python train.py --hidden_act="geglu" --tie_word_embeddings=false --lr_mult_down=2.0
MLP neurons of a small language model. Each row is named by its layer, matrix (down: output weights) and neuron, and shows model dimensions 0-127. Each number is 128 + 24 x the weight over its row's rms, rounded and kept within 0 to 255. Numbers have three digits each. A neuron's up and down rows have the sign that makes its largest values positive.
A block is one neuron, or neurons of one layer that tend to fire together. After each block is what it responds to, as a language model described it from the Wikipedia text at the highest values.

L7.down133:106127109109134176125129077108102110159101161168131168154104148133153167169145154172123159170131121138123092119137106149142153161093121129170151093126107125101132124123156133124100140133143108109187133133068179162164122125183150132131131121157119118110118114134123190156101128147160184103118096162146123139137115161147138142138109173119148083126095118139135099162099126174120111118098
Description: Mid-word fragment after a prefix

L7.down174:125125103112155106166134155120133149107110131145103151160160147124101112130099118162085149111086127152104189075090127155130094115144197154104142193137137171123146147132138109122125115123116178110151137132165109108130120122129118131117126144146151122090113139118121090152156130130109101125094107145130139122154132135136152161136158116073105135119083134113103106117083131127136137142139
Description: Sentence-initial "In" and mid-word pieces

L12.down27:125127125148089137099065139133098091143141176134104143136097122104119173128123153142146119151157155132126140135147129156135131136163153176141109166162139140149098150143114127095107137120146135145132120125126118128143122149123132137134114138111105163127167159158109108103114162149156137145121148130107134114117156117121133136141111127110167107119126103160165144124118049150123183138094
L12.down42:051113100132149166080130112109118168142106130126129153146129095101117105149126119167113186103108139089146118104117147108097111105101161132128109120116138137142172132158121129129150171152131138087122177104112117159142134157148127134128130159102134146037112132069091120128154139136145119134132121154107115106123121130136129083137121154131129161138142135093124115154155121153085152112103
L12.down47:101124103156110123096099163133102119073110147162114123156133112134139120130111132135136182118147147145172138084117149113103083172165148122106116141110155150100146118075122114139091147111095118120075110125137133135088117134161164110166119124139136176073128111131078154155101130114103105136069112091147113129155113173127122108143121138120123090146094151156139143077115103120110153130139
L12.down105:099111117104100101101147123100160106117125097175072135069147129124125167112132187111117108104135097110161096173127085129129078165136142147141147117137133105110152093088156106140126167105185136098128127142141125133111122200107126127142115096178145139150107152124100132087131133155151107152144103157133101133119121112140143099092102114108130101147134097182157103115070146131151115149142
L12.down131:092153156108153156122144106148123127135136128156117154136136147089128174115119141121167152104124134127135119154084122139125146105119146144134124138138125118134142118128142127133126137112106131151127116096131136122104109149087122141090102130132092134131153100134124129150135125116144124113160128100140106154165100155103078154108158143062135152129105133161128110171137187128133096144116
L12.down276:129158118121150112135146150164132068174118122131140155084134068130107185150113125133116134144132110120121163104130162126139121131122127162140130109110119157087132140114152138122099172095138137112109136118140100157113156126144149128114137129178146124114095146119143122150120132133105168140129134129158152113157072100171124136104143130146136155128120121126096132133140132127088149116175
L12.down281:095148139162130097115140155097131074144065142096124140158143073146166101128126135158137146151136158170143136143136103142121113108122157122116099167136159118167146140134106138120138142147090127181112071130146089115134163139136140125083138150140115143135130107120116156122122134171104136151122099140144103155077129123140133109190090139119082141150156126110101142095119123111144106127079
L12.down401:138126110130162118089144115118127107134106124174149124124129134148073125116129155127124104095123132113107099152098114143138122148143122086117145196114139141143108110128087129150131191132091130113108080133134167110100098132103151136160100096193074096141168156142093143161091087110131165125144054140126131124087104136135147167155096117116131084139150102121151138122147165162134124088143
Description: Date-introducing "in"

L6.down101:153124184121096122127137152122140112135139136127131113111092135133135128123123133106086133151094163120147129163112135102101150117112093124137128130140121100110164111116106114159135112092167164158150157127166113131128092119123138125148115133119094166142166092111130101121159112124128131097111147130137121077101103127114086103141130115123152125116134146148132152132122128091135118138112
L6.down141:121129123127118109142177129126132138108130120122093130102106100084130108148145165113107136134099138178170144132174159095139164123134180132098102094125141123145126120127127124120157129152149128150130115140127114110119152159154174151171138145110127150133139129132108140129102139106160127102125112134152144120101141150124073115161133129135136118164103123149063142132158138064146102118125
L6.down217:166126128109127164123176113147103136095123125148146158141116089121151142173097124136162107154170101101170139133146097135162145109148138154169115132120173123090126101141133074105135201124130158135156084140133138119130137136123148140122111097124124117100155131122144151102126168128159167126159132133138143121148085105122131124118147115115125160138124110110156171133136142146117081116182
L6.down265:107132128138140132139186067142128193142127127092131123091083163123104158104081127152139130164125098147134146130161133128131117164153149157136123133063145120107121135130148146134127138087129117080146089161136118119133133120098121142098151140119145094164155150129120144171140147080090143136154143139136139122101106116108106108136126117107130128121123121123132080146121062102128118116154
L6.down321:080139130124110137143130103114119095135123135125102147141114151141114105128139133156184138141080136124148107089170123116115123093118119141094135150123110130118123107128096100124139131144090150098132175122137127094138137108133099135100153144103135121137135115130123132126140091124091099118116166109112116100120160120106092133101119158096136144122112123159089153120133119118163133153100
L6.down364:150119166175165103096113135166168173135114114164098114170168161128161108135111147114106114107129129134107132114076111135111148140143150098136097102129108105111128154142147128144112093137122139156104142117139105174163110091091109128161118086152108139179139158098140129164118157133149123174111138179125124145175174111115084165132122127165109102114131134196085120103157145143120151110108
L6.down405:132093133110136158104121159086132080147124120127121184108159164123114117123114121114108136112117137113108161187109174151128136107158134142120108098112099108133131151161109099136147134076110143144097142148174135121126123101094129107117127164136170157140118142112131131152131119134125074148115124118130137118133133149178131132138117111112112142120143099155093132134127120126157119131155
L6.down482:119132152141177130108085155078132127157149131141134135105129100169125112114132169126118119141110092099149123144098114096094135110163104115123125134125115122131133158103086137142115150113130118116069128142130071155129108137096128088123159112138141122135133123118132145135135152123103128105126108140121131086144092160165106104139149125133167119122120085118102171136144140154108165131125
Description: Month-name fragments in dates

L12.down57:137151095172136135173127136139098066108097143145182120098135151136175088128138128122112139099103092092135140189140178153090117154149168132139129146140149089129138136123136153140062122142149139074134139151110127158133118129106130157135166133142120177162073082120136114140170121149139142125107141157120138128058155089101147111129153144125128114100120120181135120140146133123126105104147
L12.down86:080137112153113159087183155113146112133107166129161127086129158120116071098141132103104117113104165074146094120090113136155123127104130168179111148165147161094123135119129129135136151141085116137135093153130152089128142117135163107130135117104108101188143136143166130127115146117172125141096136122124065128118126083110093121131173155109129152160141146119157105124095127100162143119106
L12.down122:101125112138112163112130115121123114139148152095130169087158129106137141123143126106076107138122148104163167132123154102156111145123080110131157078142178110133132170123129138132141130126190122142112117156166146104147114136125104120148137119159139111163112174145143141119145134122091139115100131108142082116106110084103156109112115148119147139123134158063110149149122133129119129148096
L12.down166:137163090121110096149142123148137106144123132133090071119150140114141151118164126130120116124141147175121155130085147122127117130095097105106144139145137154175109145158148129109101140155126141121133179146109152166131143153109127175146154101159107122155140123155108136143170107134089116116094149101116078118126167115121114114141120163131182121111146088102104090115123114103098142136118
L12.down405:168149120125102120115120172137116131134097087147143124144151086128130132134115119135154063131126078139079108090146091154130138161131161152108094098123107133109156160136095145118104109102114117137134136125106094099112116126131088110148121113101134123169112166119155110141153115103113161156101094185159104138096142111148084136140119126126118099136153106078118163154093130139133194092133
L12.down408:130133142121144097122154133101133174130122111143100158114131153164119147158132134126144142110132101134094129163154131116141159095100148125101151146136152140175144118109132116132128137140111133093124121121150110133140166126075140144135120124096115149190115170150103126112139059123143157119160109079120154090140133106139166168150134155153153120101131100093129087140107142129121115107113
L12.down431:128131095133145130155183123113132161109124128111168120122110101107123127148131129129161140119173106135143107132170117144132103125104143132122133127125138107103122111132134166127105107125170132084142116137134147144129070141122097103123144101115110166147133146118141148104154125147107058087105156135157105117099125175114101132119116159128129128096151133132175160158100142091107108113139
L12.down500:091130120139149137150120161122120150146099188185129162133134161117111149140092146120139152108105102158116115145118125083119161156115152112159130128155128102110131122070136161168134068165126163128121115110151146143198143110103116086137125103109176071135136137104098100164128109143163159070125112094125155128134139132169129154132132089088150121135172116123137085110128121103182130116143
Description: Split-word initial fragments

L7.down377:149134117105140148172101129154146097179162084161096153136130126159119129158121150130069135140100133108117148146060123118148128087116151124125100139117085094124169123110088098092160128129155126144142165146103113144104116089127142062117104113148131135125120144082106129149139126137125148159126098141169144136138094138180114117184116087116134137130121113139115153140113084147106185130105
Description: Month name pieces

L7.down443:118110090172103149123078130122129085128100171131180162156115120129147117080178110081144134107108120120119113107090130107131101156140129103148136082139142162134098139160108137104144124187110144122155099118157120129106120154112140104104117127102134132135090107144124166152124180128147108079143094123191106111144145140130152161129144125138092104146129126103131104115096127133140171136118
Description: Connective and/for

L12.down50:149147155131119134072134083136102142126120130154115101073099111144102138102119127162164127117109109121146109148144139111145157145104129136165125136186126125132153138134092125147085125159102155104119123152144102107124154142160108132182131177096136136127192127161153122117098140150071118124163094122101104148139180063131125100126117103121117132157148110071110097109139119134140126147107
L12.down128:139114094126148110100114104134120130130131096204143152082141128086138148132144141131150131083136104109157144162094145089113108139129128119175146151156100156168140133155107152110122129098142105101193108149114121114148120092080150119136123053130135146144079115082128140126159113146152108105152109169098095122138135143159091115114119086091126104159138155103111115125134145104135097137125
L12.down266:128136132171095119125100087097114107129080130116132109133080175162087144129164091130109111108130125119126176115114176083106127129128145146124128102115127098117107100149187116129118107150156164120091113106134100157134095158148101134130139114159131103162113167130133153110152133131116101090161120105165173135118105110121131120115213090152129108125127113117079148121106158173128091123095
L12.down287:162131173132108126091129160179111123097125156139107115118135137126135116105153145136164148115131129123097112138142095132141141126119154116153102156156113109133148115151075107134107131080165105133074130095120122181170115127092158130113135140136128140118146093112124110133114162102128143116124132147133100130098135096185148097149093124121193157144115137109156095093118154143160172116106
L12.down325:087119077113130111125121156135152099113089122141147099093096133116111096122129126087103083128125150106114143135126120108112125093091140133135151104144165151147146087156095153158142161112097131129088164147149061157144107157133123145148078175131117141091098144156119122161166109152143155133124143117127111148147137116141167090154128096170079084094182081111150121102154148107128125118145
L12.down333:118118117145102151119086149149154114142084127149126108130102113105140146130133099153208153093140098108139145181152119109137120114127124113088110179130115091127096159190095150129120128092087107115136186137143165132132144100154080116135109131141139134112102105132112112104158136155136135106103110138111123124125105118150108121116128143159133106100102098144150143137136134133152108153152
L12.down396:148135123120143099131180144162166137104127119107138155119081154104139173113144102146140146126124114089132110118144141116134114152112141161154120130134119132129141144111127167082093123113191165163141127094123137166088108111108094125113176135116140088107159089141136165134168134148132099134139139117184077150136156109104161156136115098151146134124091142091155115143130149098134147170160
L12.down447:135141164125136084126142122132116124137125109129118109097108128126153115104091146137133107160145153145151123162109081133161176115077119117139110131163151093165135074091108141126142146144149142138135176115125099120140106103151114152145100099116133170140106113144163074108081135123182110120141143149154102149185116148197148113163147128111090118111129127098106146143140128122169094089138
Description: For and function words

L6.down22:158105125141114134103125098172129115160124132143137149116181118158103082133121115115140152102169124120147146085163126114098129103117138109107108117118141116153129149165148122140084157161093137141155138099155145144133123172091105090184134100108161092129105109111114142115102124119136128144131133120101153132118152166104154106131148099102102111115058129104093127142134097124118120140109
L6.down165:136150103133082133118171137135135142108130141164117145162136136128157121159141083127186126086142156095154109153102122124142111126144111101104162166078108134128149135176127118126118090140138113135132160088131096128076158115153108126138113120152109105107126156138143150144120155119110086110138143120106119141091129130125122149149142125118137110124073090124141101076171116144162148126117
L6.down199:096187120117153081137106129125113137064132117104151135113123148134145136128139123177156143118147115057148125162113112137161132115131135125160134154115112098115121177136171098155115135119168135065122146135131116142107130113102120139125128107178129161170143118125143097118095085149164119103122103119109137140152123137179096128128135099142143128155110154122140113147151126135141137106094
L6.down275:112102137148124146153111101143137112088129161143095177133152085130098150148127145136161114148122105113142099125148150112159150112117145137107105120153126156151142146083098172127126147120134075146095148148117139141128136119149118127111126118121135137130092106099162162109100179118165137137094119123121118101193130154126124102116162117086116159161145140121135105113134086108139138089119
L6.down292:124115162130145162145124104119126169141147108106120141159173139142156115119094161149119133117135157112125110160100119170158101116134130102159091101103115060110154112074134160126124142092141109104115150125152118118108139076144127131100115100099177140094139113101104093112122126124108125143138141166117128101105112076122183074098122176103120130090136107130115129176132135098088114159144
L6.down334:099074147122123119149147138112148095115124149146075144106140124160149083136117139150141146102175125192130140119105124154071129137154160155103118144111125091134137132107162136109128128135134157131149164108142127108113133131127125125109145125131122129158135109133119116134108124105148125135115130123119133170152110123149101172139142115124126115122131135140141120100124090156137146152103
L6.down395:116158140131151080141116168104132144096146149130182107157088113120105169137119104150084175113119143086142131122115181147160108159115093127127127134103110143150134117139131102104085135108112146146126124127130091169141196104126132125121069110173147165080137145150098127125113126172134153138145101117121139130130134131117147134126138128135155085143136100132103159080097137158176155130130
L6.down408:112110090131165123119152120106136123112152133129097130132167086126137153119116135118126140077126104153144142120150134156104122103147092141131102146139083115080130148097123145169142110146119107121126112105122125161112163158108102089116163122140087157158177124153139106166122157150143127094124113113153109134175118113127115174102092127100135089123125098130096106125088106141147125071102
Description: Word-start fragments, mostly "in"

L12.down6:147144118113127124122102120159132127105130110105145087150163122104154099127099148146109123122129147126166140106095146108088142102142116096148116162128153153145163122142125129154114098113126114124159141182147122101100106143093130098104087161119152138154164150114123156129108136166108140096092087118146159101119082151097073154109113081116115091111122154153113154130145098149122114152180
L12.down8:159130164120105158108101118142095135097121124150118108128130129133193127131084111160165156108112138104149117151123151151124073118117154170113140130154164095148135180097136146146138109149146164142110114170118128104127148140156079150106154128144129137115133111169146140129125126143113142143137141088149097077119108130125120154120140118112099108136163186173170156170138097165147099110175
L12.down101:149142134116126157159136110125135119137161109167110108102153123076142134112138131129112124111141143121157154182134140128158134134123136083126099077101096101160153126177122097114145159119090115127071109111145071147120083128137144150115146115121165130162106137097199126088133173128127095066080151116142137112107117097122143145155139111127114092122128135084126163119122154154143152154167
L12.down121:089156139157128158098126127120145135158160125138095099157131110116104154122122077143106120095141141168136101113120141129133127150126139159117107134101113113146139126092088126091145132159141127127109136114119115127125066084103073096168173182163140213159135166134131062119121137116102106127116126123110156124143151100078105150129171124134101101159142170081150104124143144151086154117136
L12.down213:120090149148121132129134151117133112148140087125143184129098127114125131123118108112112111119097101117111147148188087096158147115120114133130163118121103086141080149128120109117156096153178157139111136113133135136125135144113168106159135150124109095144110109179136158126098099114106134125122112140141112110088111104148107184084094150159170144143153151130139098165130135090116092120151
L12.down293:163118127102138135130125133099107168129151141166077132166148128160115104130102160128122134129104165128116141137139158159093114111125129152105142139107162104139140162124132136155106149119120142111153119159095146110136153144181088156138132127112077137140095110142108150122137148141122148087120124154145146128118127128125092094103110174148139113131132145126133096103163124097117127113138
L12.down316:101130122137122127164055161129126076138147144133126103109103115139114132124116158169133112149120138143111104120186131122131170141110070114141116142139109154125105132165132125127069111119124148117136151097157161151116128126095140107166106169114143137128140129130102141145117138122128161097137138085074134154100134126108174136128113138086135129145149093119178124143124139150121130110072
L12.down403:124100159137109125145118107106119103114126131088139124121111116100130114091097138148108118072102090124051112136119136150120137122117109167110075141158121163153164095142112108123150087169119163097117123139154112133132174127104160154166097110145124130160086140090105116103095116134113143160122141110149134090130148126124109154112095135120133097113151122104131146110111129124121150158090
Description: Date day numbers